{"n_kv_head": 1, "head_dim": 128, "d_mlp": 1728, "vocab_size": 50257, "norm": "rmsnorm", "positions": "rope", "attn_scale": 0.0884, "parallel_block": false, "init_std_up": 0.0145, "init_std_down": 0.00364, "lr": 0.000591, "lr_head": 0.00661, "decay_shape": "linear", "doc_mask": true, "dataset": "wikipedia_en"}
MLP neurons of a small language model. Each row is named by its layer, matrix (gate and up: input weights) and neuron, and shows model dimensions 64-127. Each number is 200 + 30 x the weight over its row's rms, rounded and kept within 0 to 999. A neuron's up and down rows have the sign that makes its largest values positive.
A block is one neuron, or neurons of one layer that tend to fire together. After each block is what it responds to, as a language model described it from the Wikipedia text at the highest values.

L4.gate1137,111,214,185,190,217,231,176,187,200,207,208,157,191,195,189,158,188,249,110,191,235,187,215,178,244,217,235,202,222,185,171,229,194,155,219,182,147,183,230,210,206,207,218,199,183,147,135,205,222,169,194,204,236,184,146,245,226,229,190,198,224,204,187,209
L4.up1137,215,219,186,180,251,220,200,214,202,211,223,256,125,179,195,181,183,240,203,213,238,209,164,244,179,213,207,207,273,204,205,203,173,225,207,221,189,173,184,167,200,193,224,247,157,185,220,208,201,181,154,251,185,207,225,179,252,216,201,228,236,205,174,222
Compound-word joins, year-range dashes

L3.gate214,214,251,214,234,188,160,160,183,170,214,209,232,182,191,230,243,195,238,182,188,222,198,163,212,168,196,228,170,232,143,253,245,214,221,212,191,190,222,213,205,184,224,291,235,211,199,205,248,211,165,150,183,161,229,127,183,207,233,214,229,212,181,216,229
L3.up214,184,243,160,239,188,228,143,201,262,165,246,200,189,246,201,197,232,200,198,156,163,194,198,184,208,172,184,244,232,187,162,208,228,171,218,137,211,196,202,157,164,173,206,166,189,199,155,215,254,194,207,237,163,208,186,242,191,236,212,162,247,230,173,190
L3.gate295,191,202,223,183,205,238,190,238,168,200,197,233,216,192,178,175,183,203,148,187,185,211,227,219,157,201,220,200,170,194,164,243,156,194,255,170,171,194,232,209,153,250,188,192,195,203,125,198,273,175,205,175,224,204,205,199,220,223,186,215,218,223,197,213
L3.up295,220,163,188,220,225,150,151,232,185,201,152,228,138,211,171,227,224,229,170,139,165,190,195,166,235,234,224,217,191,239,222,239,228,211,254,195,211,197,200,200,189,281,236,157,162,172,216,239,176,196,224,219,213,265,241,161,265,231,236,197,210,137,194,131
L3.gate596,175,167,203,241,215,143,182,171,195,186,209,190,215,234,219,213,164,168,272,138,197,207,161,198,143,241,259,145,225,131,170,165,169,201,205,181,171,165,219,159,137,262,215,206,195,243,186,189,190,204,107,210,247,185,255,215,199,168,162,243,225,171,198,174
L3.up596,254,180,208,208,160,194,132,174,211,186,216,124,202,226,245,210,220,222,204,217,176,177,221,175,225,202,187,172,222,208,236,222,186,226,241,221,149,161,155,175,202,182,226,193,206,162,238,221,211,220,186,215,220,126,253,234,168,164,169,174,212,216,225,205
L3.gate784,210,167,198,215,234,180,186,203,218,206,206,124,160,178,189,156,180,188,244,175,174,189,141,219,153,243,159,242,195,148,188,216,181,190,180,161,162,210,206,245,180,224,248,190,172,210,231,222,250,167,150,154,148,202,169,251,227,256,234,197,238,210,181,170
L3.up784,177,219,186,192,203,213,152,188,196,238,220,149,171,182,165,213,215,186,173,183,184,190,264,283,183,226,202,161,231,239,224,172,249,144,181,153,196,199,222,249,176,181,188,181,278,206,187,164,202,227,220,201,189,181,161,201,212,207,212,172,222,202,245,176
L3.gate1115,176,192,238,220,173,218,183,216,166,162,185,206,162,175,262,179,253,259,209,176,135,177,226,160,179,252,172,217,211,168,170,186,252,201,142,164,151,211,223,192,196,164,231,216,187,166,167,211,236,183,181,232,176,196,265,190,202,216,221,242,219,233,230,198
L3.up1115,195,271,156,224,239,134,206,205,189,172,233,189,221,148,228,212,196,234,244,161,204,180,217,163,191,228,232,199,217,144,211,200,246,183,207,177,205,194,243,218,133,215,232,234,203,193,147,234,210,185,210,157,242,176,198,136,247,142,204,195,206,214,225,194
L3.gate1376,178,186,160,167,185,158,215,226,153,199,299,222,164,159,198,234,206,250,212,188,184,185,247,219,229,210,174,168,232,184,185,175,234,242,173,149,133,147,231,175,209,201,245,228,143,188,230,195,235,195,132,232,223,177,271,185,241,231,144,190,230,228,224,228
L3.up1376,210,274,219,230,119,149,159,180,184,171,140,157,236,117,204,231,232,191,232,160,178,201,207,125,196,166,197,241,117,196,187,251,239,147,195,175,118,145,177,182,197,215,203,180,161,188,251,260,194,169,185,176,221,179,255,218,189,169,247,183,226,189,224,188
L3.gate1671,187,195,174,231,187,182,174,223,221,197,218,199,267,204,226,255,234,208,203,189,253,177,230,203,192,180,183,159,217,226,157,212,253,197,214,217,187,209,182,248,221,193,198,238,166,218,244,178,203,208,167,193,207,126,248,119,214,178,166,152,224,228,224,226
L3.up1671,218,196,190,228,180,210,171,222,175,181,182,176,219,174,221,168,228,209,197,216,185,186,202,186,150,230,209,188,229,211,185,202,237,180,215,150,215,239,226,159,178,180,178,222,158,229,232,169,175,199,193,228,241,188,232,200,248,204,197,198,191,229,214,217
L3.gate1709,206,219,170,222,198,142,219,250,227,188,196,152,188,183,213,214,231,216,220,193,190,214,227,219,231,176,247,253,201,219,153,236,217,203,183,176,203,201,184,201,217,219,215,241,209,180,205,219,217,171,158,226,201,161,223,217,194,233,219,213,134,252,202,242
L3.up1709,171,211,237,206,184,215,213,223,187,178,214,216,185,193,189,152,194,194,208,188,179,145,171,208,214,226,156,210,235,227,172,170,158,230,131,231,185,242,177,190,166,161,212,219,244,183,188,187,181,220,134,169,167,203,220,174,230,252,203,205,212,239,187,185
Joining punctuation between items

L2.gate149,204,178,157,207,191,224,231,172,224,190,232,234,184,206,195,190,185,187,247,205,196,135,184,196,205,159,197,259,200,150,119,230,182,215,181,195,208,174,271,195,215,118,206,186,252,186,168,197,166,227,194,198,195,184,152,189,230,212,221,242,153,218,179,146
L2.up149,146,190,214,223,219,206,230,186,170,184,196,207,187,212,121,203,173,231,198,230,246,169,201,151,266,153,159,153,203,205,215,174,166,179,204,200,210,199,256,217,231,168,206,258,242,179,115,176,144,217,156,200,201,206,205,203,206,153,222,196,191,192,230,141
L2.gate555,199,250,185,214,222,177,215,206,200,195,228,240,246,213,239,107,134,193,210,249,190,177,141,179,159,171,189,218,183,213,134,180,164,216,209,177,245,227,190,187,172,175,222,198,186,233,209,183,213,254,223,184,248,189,213,135,224,223,197,210,272,231,182,200
L2.up555,206,168,172,166,255,229,185,209,164,158,272,236,218,190,241,101,131,207,218,256,209,171,120,182,211,167,180,208,166,217,182,180,235,178,213,191,189,241,165,154,180,203,185,194,200,245,220,143,200,278,190,207,246,219,221,148,213,261,177,192,245,221,167,222
L2.gate808,154,200,158,205,244,265,168,225,207,181,190,172,192,226,190,208,197,233,188,224,223,185,194,193,250,175,167,243,227,218,194,200,189,173,188,185,253,216,200,182,170,158,235,235,192,230,127,151,195,99,188,171,167,221,203,233,236,195,216,209,229,155,176,198
L2.up808,237,192,275,237,209,220,203,171,218,221,166,174,169,178,191,181,201,188,231,222,262,256,209,207,262,163,234,161,199,188,221,163,213,143,224,168,224,183,191,230,227,204,155,235,165,213,252,206,212,199,154,235,177,149,182,229,168,175,193,240,251,198,244,165
L2.gate842,162,204,211,226,231,203,184,213,224,195,157,164,203,213,196,260,129,261,249,204,204,213,174,217,127,201,209,181,184,186,199,189,188,258,250,233,239,164,179,189,217,161,181,198,209,216,171,128,205,253,149,198,192,225,145,226,154,178,185,166,198,170,191,165
L2.up842,197,138,196,147,207,203,170,196,217,167,251,232,172,193,245,215,153,244,232,198,204,216,179,199,152,189,171,184,217,188,191,175,234,217,195,228,169,210,205,209,170,181,208,192,191,229,140,201,151,217,239,190,244,199,212,187,208,156,247,196,233,203,188,210
L2.gate854,159,213,254,220,168,210,150,225,201,212,204,234,189,201,204,196,211,270,164,170,144,201,248,213,170,196,219,193,197,192,197,185,213,184,156,172,202,216,155,260,202,157,220,217,183,203,186,178,196,179,178,209,217,170,205,180,238,180,167,188,208,184,169,201
L2.up854,178,232,194,261,199,179,154,210,238,189,214,252,181,190,227,205,175,247,175,222,163,133,193,180,188,187,226,190,214,229,248,232,208,183,226,214,191,201,171,189,218,188,213,241,170,200,174,200,241,235,210,195,237,202,226,206,219,236,180,232,176,246,193,139
L2.gate1481,203,217,141,225,226,209,218,207,252,187,236,223,166,255,210,149,198,223,182,210,215,136,175,215,164,173,236,204,216,190,146,212,207,162,214,208,235,237,109,178,221,135,220,239,179,213,164,223,255,175,211,196,200,188,168,198,241,156,231,222,235,210,241,224
L2.up1481,204,199,226,244,186,236,162,202,189,204,187,180,182,223,224,216,214,189,155,155,182,221,227,181,191,176,166,226,182,195,259,225,218,226,187,222,208,169,182,160,279,147,241,184,225,247,188,232,193,253,118,212,236,206,211,174,201,201,199,176,194,147,186,207
L2.gate1540,191,222,176,166,219,144,222,234,139,199,210,159,262,221,214,258,199,214,190,177,184,147,215,253,228,196,247,178,171,177,127,152,199,185,200,219,183,214,184,178,192,171,176,247,199,230,211,179,221,205,206,247,177,202,166,208,175,161,244,221,216,220,180,231
L2.up1540,190,158,189,199,213,184,201,200,221,247,148,174,160,173,170,255,195,189,189,194,174,191,222,215,221,194,208,172,161,237,151,193,185,197,200,201,170,200,199,206,199,178,184,167,158,164,180,183,222,194,183,205,202,181,208,200,184,190,199,137,215,185,212,196
L2.gate1554,231,209,199,200,196,193,161,213,161,179,133,175,215,202,166,214,170,185,208,293,137,155,271,253,201,181,180,190,159,195,171,184,198,148,200,237,169,207,158,185,176,238,248,211,210,252,164,153,205,164,172,174,210,209,201,203,196,208,244,247,191,194,213,157
L2.up1554,158,187,235,186,222,184,166,211,162,209,202,180,194,244,221,188,203,220,138,231,169,173,155,225,197,178,198,211,130,181,226,234,189,167,124,194,149,197,215,225,178,198,256,202,174,142,224,182,229,209,200,171,156,246,244,218,219,211,205,171,210,193,208,256
First-person pronoun in quotes

L2.gate134,176,243,197,188,193,243,226,192,174,213,203,183,259,230,200,217,207,195,150,178,180,151,205,222,144,236,181,152,217,288,222,220,197,166,205,238,183,188,186,200,181,204,231,210,175,166,227,175,181,171,246,225,175,179,199,238,187,209,213,185,124,197,207,195
L2.up134,160,257,182,171,266,192,214,200,166,198,196,237,218,244,188,167,147,230,226,194,232,190,281,236,209,223,214,205,150,178,148,190,227,183,236,178,158,169,202,151,208,215,239,168,219,212,162,219,227,184,209,195,224,199,212,231,213,179,265,178,209,245,256,132
L2.gate413,200,230,174,213,215,155,186,213,139,209,214,188,210,184,163,159,221,242,198,237,184,192,209,172,209,177,258,201,194,211,212,268,190,153,195,182,215,251,175,189,221,163,178,205,168,196,209,167,294,223,193,206,208,173,224,165,234,215,224,200,161,183,189,169
L2.up413,222,219,177,177,233,228,205,193,192,180,135,200,171,202,222,199,159,215,219,220,163,181,215,238,173,226,198,169,186,179,186,141,191,215,190,159,222,195,202,153,238,170,216,221,201,204,152,151,215,190,251,234,167,229,184,192,224,235,223,210,230,201,233,177
L2.gate499,231,195,213,160,195,141,229,175,162,267,252,192,180,250,160,189,218,169,172,182,197,145,279,174,211,194,226,205,185,216,209,241,216,139,195,201,117,208,168,184,233,230,295,216,153,135,134,179,171,208,160,204,227,247,171,189,202,169,196,143,241,228,202,192
L2.up499,204,184,188,167,182,257,188,203,200,223,206,241,186,251,212,192,233,189,235,175,177,231,232,192,261,192,214,221,191,220,228,172,248,158,175,246,160,198,139,175,237,216,212,201,198,197,218,229,202,209,200,160,228,216,181,175,151,189,227,126,198,213,222,222
L2.gate837,226,235,177,216,230,158,197,205,147,208,177,191,202,165,226,155,177,196,198,219,199,223,198,154,181,184,194,165,221,192,173,201,241,184,213,235,178,150,205,219,206,243,209,240,191,173,210,187,200,195,193,206,218,190,222,180,192,164,183,232,232,188,186,179
L2.up837,203,133,197,176,208,275,190,157,184,240,188,222,153,219,183,233,165,141,187,209,161,174,194,224,175,240,150,198,280,224,171,224,160,216,190,206,168,194,169,299,151,227,219,192,197,259,196,274,229,193,181,233,171,159,157,220,190,215,202,185,218,202,200,165
L2.gate1271,221,216,225,179,180,91,220,215,212,202,172,179,178,224,206,240,224,172,204,170,222,163,237,203,246,181,243,178,186,215,206,187,237,167,234,228,251,202,201,191,208,232,186,198,187,244,211,165,231,148,227,251,138,185,226,198,197,177,207,202,228,184,171,209
L2.up1271,235,216,172,220,150,218,168,214,168,178,197,221,224,220,236,196,267,198,201,181,233,169,250,233,170,201,225,160,220,217,220,199,211,227,209,186,224,151,215,268,227,209,209,185,194,222,166,196,242,234,183,217,217,182,225,197,190,213,191,189,172,200,229,225
L2.gate1345,156,288,204,155,175,182,222,238,226,184,219,231,201,233,261,231,210,184,233,209,223,126,215,269,229,176,250,137,192,200,218,160,202,152,275,153,247,180,222,191,219,194,212,231,233,191,213,192,181,166,188,238,183,153,206,217,174,212,176,200,177,188,199,204
L2.up1345,220,190,157,194,146,163,228,187,206,190,225,185,180,204,204,230,194,189,218,196,258,199,229,206,195,168,175,173,187,180,235,199,187,199,246,219,258,182,151,209,191,175,169,161,172,240,220,229,175,220,296,207,201,187,204,199,165,175,204,233,162,199,200,172
L2.gate1528,168,167,192,155,150,201,205,193,216,185,151,233,245,157,190,248,176,214,246,200,190,198,237,279,186,189,173,219,181,188,225,188,202,183,235,200,244,209,178,192,198,202,189,233,177,172,178,192,186,186,240,198,181,192,219,233,177,188,175,223,167,271,206,151
L2.up1528,253,220,188,168,184,190,272,208,205,254,217,210,269,196,242,235,236,215,232,211,206,194,218,201,217,216,225,200,218,187,203,150,209,132,203,168,196,218,159,208,209,228,228,159,205,237,204,247,220,195,209,234,168,189,236,218,184,202,181,230,188,157,162,223
L2.gate1656,156,253,230,222,208,181,257,191,177,227,158,240,233,209,216,208,206,189,206,259,242,161,240,228,238,206,188,197,207,157,142,189,199,222,249,209,144,184,154,288,184,213,211,237,209,177,180,215,193,176,197,209,227,203,210,157,173,175,222,225,215,216,197,237
L2.up1656,188,246,199,205,184,155,185,179,199,173,217,176,255,222,200,215,240,190,207,206,233,177,265,229,191,206,210,187,213,155,134,218,235,200,187,226,215,125,134,206,194,195,212,210,170,202,179,184,178,165,187,204,242,149,193,210,222,210,177,201,210,278,173,224
Clause-linking subordinators

L2.gate75,215,221,140,212,201,218,195,210,202,167,177,194,235,185,165,223,212,163,183,176,163,153,286,207,180,224,169,234,214,235,170,154,232,164,125,204,171,200,206,238,172,133,145,178,166,156,160,170,138,203,155,169,233,168,178,258,170,213,176,194,231,156,202,215
L2.up75,200,165,182,233,228,235,187,211,220,213,214,167,212,192,131,195,172,214,213,180,179,187,194,181,213,179,231,210,220,181,173,200,202,181,244,255,176,196,202,162,225,226,183,222,210,195,183,215,184,210,214,175,250,234,196,211,209,197,204,216,156,251,226,208
L2.gate234,188,172,207,204,185,197,229,263,229,247,222,217,147,195,178,232,227,213,231,230,145,189,200,242,228,177,200,208,164,187,180,203,187,170,244,171,202,204,124,211,181,191,211,231,161,207,190,151,222,196,153,203,150,185,256,236,111,184,207,215,180,195,248,163
L2.up234,240,187,203,171,172,176,227,227,227,198,195,202,150,207,205,215,230,233,225,221,183,168,184,242,201,204,166,210,228,226,137,203,187,211,193,169,183,227,137,239,200,252,263,260,172,173,145,220,160,234,199,195,223,206,249,161,192,204,211,181,204,174,201,218
L2.gate275,185,230,202,197,243,181,220,150,242,213,236,187,222,177,228,207,201,168,196,204,267,175,236,168,206,204,224,196,166,183,164,164,187,156,240,196,197,172,211,214,207,175,158,202,195,203,212,173,253,210,227,145,248,178,238,183,237,220,235,132,179,176,217,213
L2.up275,197,143,177,182,184,196,175,179,298,241,237,207,217,178,227,212,253,186,162,178,241,141,207,232,200,186,123,206,223,201,193,222,190,132,148,218,285,220,164,180,171,183,195,221,228,167,214,205,227,166,228,240,200,152,256,169,262,175,165,183,242,191,189,201
L2.gate410,230,192,218,203,164,168,252,205,237,202,181,201,226,232,164,173,219,151,212,187,208,198,186,253,231,185,242,205,191,161,190,199,218,177,181,236,246,130,207,162,197,183,212,233,154,181,205,190,197,232,171,201,184,226,136,222,199,208,212,179,190,203,204,168
L2.up410,223,227,190,220,149,208,177,181,195,187,174,139,202,222,214,221,275,211,251,148,155,193,216,164,196,197,149,210,179,153,187,231,206,184,236,223,198,228,190,155,228,170,210,196,179,215,257,230,197,203,216,188,232,133,181,200,223,229,273,163,236,166,256,184
L2.gate577,274,228,176,185,215,194,139,223,250,153,172,203,137,148,204,209,243,191,175,177,187,178,220,229,173,194,186,172,234,154,208,193,311,256,158,197,173,162,168,190,209,204,275,226,175,207,177,223,241,191,222,192,168,132,205,135,231,202,214,181,201,191,270,207
L2.up577,152,226,200,185,205,191,169,153,202,166,235,156,224,207,215,268,180,239,162,150,236,213,159,195,147,276,179,222,201,200,238,150,231,226,182,151,194,223,198,232,206,172,183,217,238,209,185,242,273,184,194,183,165,169,241,205,214,178,219,228,219,200,218,223
L2.gate1143,190,280,207,172,205,194,154,201,164,171,228,240,239,155,175,234,209,194,174,183,225,178,191,205,182,247,169,238,173,239,192,213,208,197,230,202,217,194,187,195,199,203,260,186,196,192,153,211,284,178,171,191,192,191,238,178,194,260,218,172,222,208,216,200
L2.up1143,193,196,213,228,207,191,154,180,182,202,156,193,199,174,169,184,150,228,164,134,189,184,203,145,188,181,206,198,156,130,205,250,239,202,187,208,202,218,225,230,229,170,216,218,231,182,155,225,237,217,229,242,193,201,208,220,181,242,195,240,187,247,211,216
L2.gate1715,151,144,193,200,239,176,218,149,208,216,169,182,229,186,267,190,159,252,233,186,133,172,215,203,232,191,199,217,187,230,154,188,205,181,175,235,193,178,169,216,249,199,271,215,197,210,198,148,189,174,240,139,212,191,166,186,219,193,161,193,199,241,197,207
L2.up1715,171,162,196,193,233,185,202,198,243,158,209,201,138,209,184,220,189,193,202,160,208,221,227,223,232,222,194,223,229,220,171,202,198,185,219,182,176,193,262,214,178,224,179,234,230,185,177,188,204,193,206,226,193,221,211,267,219,204,203,194,173,210,148,204
L2.gate1717,190,202,267,225,200,170,195,221,210,142,144,186,188,236,197,221,192,196,172,156,221,161,203,131,192,257,178,253,232,172,183,184,232,234,184,190,175,209,252,182,196,171,193,216,208,209,142,229,161,191,237,242,175,191,198,208,188,185,231,199,183,176,216,185
L2.up1717,192,196,215,203,229,138,172,200,159,204,196,239,208,189,244,194,188,189,247,227,207,189,157,118,185,212,201,199,192,164,252,172,220,192,187,200,215,206,220,198,252,182,222,206,159,198,239,195,174,220,190,209,155,259,184,142,206,242,198,172,229,181,236,229
En dash connectors

L3.gate177,175,189,250,267,154,146,197,155,230,146,177,220,176,224,148,205,214,176,229,181,206,157,178,179,222,259,218,236,213,196,185,178,178,194,222,204,141,221,208,217,167,251,216,210,185,204,147,208,171,228,129,229,154,203,185,203,199,181,203,276,210,194,178,187
L3.up177,222,212,225,250,141,215,219,194,204,152,193,166,208,199,147,231,195,208,231,180,202,231,254,212,233,196,198,195,161,162,207,164,195,167,162,182,224,277,203,213,187,215,215,214,207,200,177,221,166,181,176,181,208,199,191,245,243,174,224,205,254,179,209,216
L3.gate220,180,199,195,257,207,157,245,187,172,191,147,182,182,220,203,189,202,251,175,159,194,122,182,215,167,207,178,170,180,177,160,227,193,142,198,188,174,186,139,206,200,192,197,177,219,204,189,214,218,187,174,166,184,161,167,191,148,274,239,180,228,196,159,193
L3.up220,183,170,190,206,142,203,171,184,210,221,187,218,149,253,213,201,147,221,168,211,182,187,191,159,209,176,240,222,189,239,189,201,241,190,185,202,180,246,119,190,182,172,187,232,170,235,189,208,140,231,167,187,186,249,157,176,259,191,224,238,189,222,258,145
L3.gate305,198,240,233,215,138,188,172,183,248,187,95,219,244,215,179,235,191,229,219,239,158,201,240,250,206,208,135,217,230,234,234,191,195,123,215,199,179,214,196,172,180,191,126,179,192,203,190,137,184,189,203,191,185,223,181,189,200,173,195,261,203,173,200,238
L3.up305,170,206,209,204,274,234,168,183,231,187,181,169,194,222,169,215,202,209,172,281,134,202,212,237,238,203,170,203,123,211,183,220,192,216,206,213,180,158,178,219,233,233,219,179,216,263,177,147,211,220,252,149,155,230,180,195,193,225,247,186,249,156,186,244
L3.gate395,167,195,210,241,155,174,180,176,157,201,172,152,218,221,193,230,216,204,192,180,148,226,238,191,226,209,211,244,228,181,152,186,212,245,209,182,187,172,179,213,174,205,214,193,231,211,191,191,217,195,211,247,186,203,192,240,161,221,176,204,178,179,228,200
L3.up395,155,139,190,237,186,160,204,169,142,266,151,174,168,201,193,220,205,242,129,196,189,170,234,185,236,201,180,225,187,196,171,209,181,234,191,169,202,183,215,200,156,171,200,205,259,230,240,207,203,242,221,188,197,224,215,240,229,186,255,202,149,158,189,270
L3.gate401,223,232,172,227,170,144,229,254,160,226,200,230,230,201,160,161,219,207,259,197,225,207,221,175,165,199,231,167,191,192,251,188,230,217,164,154,206,165,247,151,293,169,184,192,195,184,194,219,261,242,210,184,190,185,220,245,214,213,243,247,168,150,258,186
L3.up401,209,195,232,187,150,164,233,234,188,191,167,223,273,242,195,176,192,223,235,180,278,246,259,207,198,182,256,188,198,168,211,225,212,220,154,221,144,150,164,167,206,218,194,187,157,246,175,222,225,206,189,195,197,207,188,179,214,187,202,238,215,179,192,198
L3.gate674,206,182,204,238,225,197,199,248,180,170,156,202,177,189,234,145,164,173,169,162,191,177,172,182,211,260,213,178,142,230,163,188,205,184,135,235,207,245,179,151,165,197,256,163,242,192,195,214,199,191,238,196,211,164,178,220,196,220,226,254,203,179,174,204
L3.up674,160,186,172,216,268,187,202,211,149,188,190,211,230,124,171,210,230,216,194,226,202,258,201,221,146,184,185,195,230,203,268,196,273,222,202,207,223,223,184,193,180,228,161,227,208,142,265,183,146,170,210,210,236,169,200,157,168,235,224,166,214,220,186,219
L3.gate1306,232,154,203,265,186,220,225,180,165,217,153,236,172,202,151,199,202,223,174,153,176,205,189,183,201,161,209,227,182,233,161,253,199,206,166,211,186,206,206,246,242,241,159,226,202,214,209,177,178,195,195,213,166,179,196,177,187,148,223,211,177,227,228,254
L3.up1306,175,202,180,243,201,181,210,196,203,211,193,207,221,174,198,227,150,239,203,242,204,145,203,196,156,161,209,198,238,232,126,209,161,162,197,198,236,203,260,240,176,210,192,226,213,220,131,218,178,153,216,183,219,148,179,168,144,234,240,178,227,210,213,162
L3.gate1336,201,166,188,252,162,197,200,235,238,241,147,164,215,192,212,195,214,201,240,183,226,181,185,250,240,205,204,185,241,221,220,202,181,219,169,193,236,195,173,221,233,152,169,259,173,203,198,199,150,220,195,212,198,205,152,167,183,194,195,155,175,148,204,186
L3.up1336,202,232,230,180,253,214,217,170,230,228,168,183,156,196,189,220,186,226,208,233,217,186,175,205,221,242,161,163,217,220,193,228,175,163,145,229,212,181,215,201,208,192,242,221,206,227,212,277,247,222,149,176,186,205,211,212,174,203,167,229,153,200,216,242
Words inside quoted titles

L4.gate1707,186,205,178,202,240,171,199,216,246,241,211,142,217,197,151,229,169,168,159,206,169,168,223,219,156,212,209,170,202,172,251,240,213,174,223,233,183,194,230,162,180,216,198,170,226,216,159,239,217,205,181,190,211,181,213,261,177,200,195,179,197,201,235,247
L4.up1707,178,174,181,207,223,159,209,221,227,215,217,186,123,245,169,202,210,188,160,199,241,175,154,183,190,218,188,204,146,187,247,200,186,183,223,163,178,163,200,194,269,251,243,158,287,198,110,186,203,226,208,178,169,186,253,209,241,181,188,172,250,216,205,218
Clause-opening connectives

L4.gate527,188,236,205,214,176,208,150,170,230,218,249,213,238,204,158,218,210,180,221,183,257,237,143,226,186,212,236,186,204,212,217,245,172,183,229,200,154,193,249,252,250,210,227,214,217,191,190,236,211,174,157,242,197,186,184,197,160,127,184,154,172,240,255,158
L4.up527,270,252,186,244,182,191,164,178,231,221,157,229,234,173,178,213,154,181,235,208,194,210,247,224,196,190,237,202,177,159,165,191,233,206,166,150,197,195,200,210,220,222,204,159,186,188,156,215,187,191,205,204,218,274,173,229,174,190,180,218,190,208,212,176
Mid-sentence closing punctuation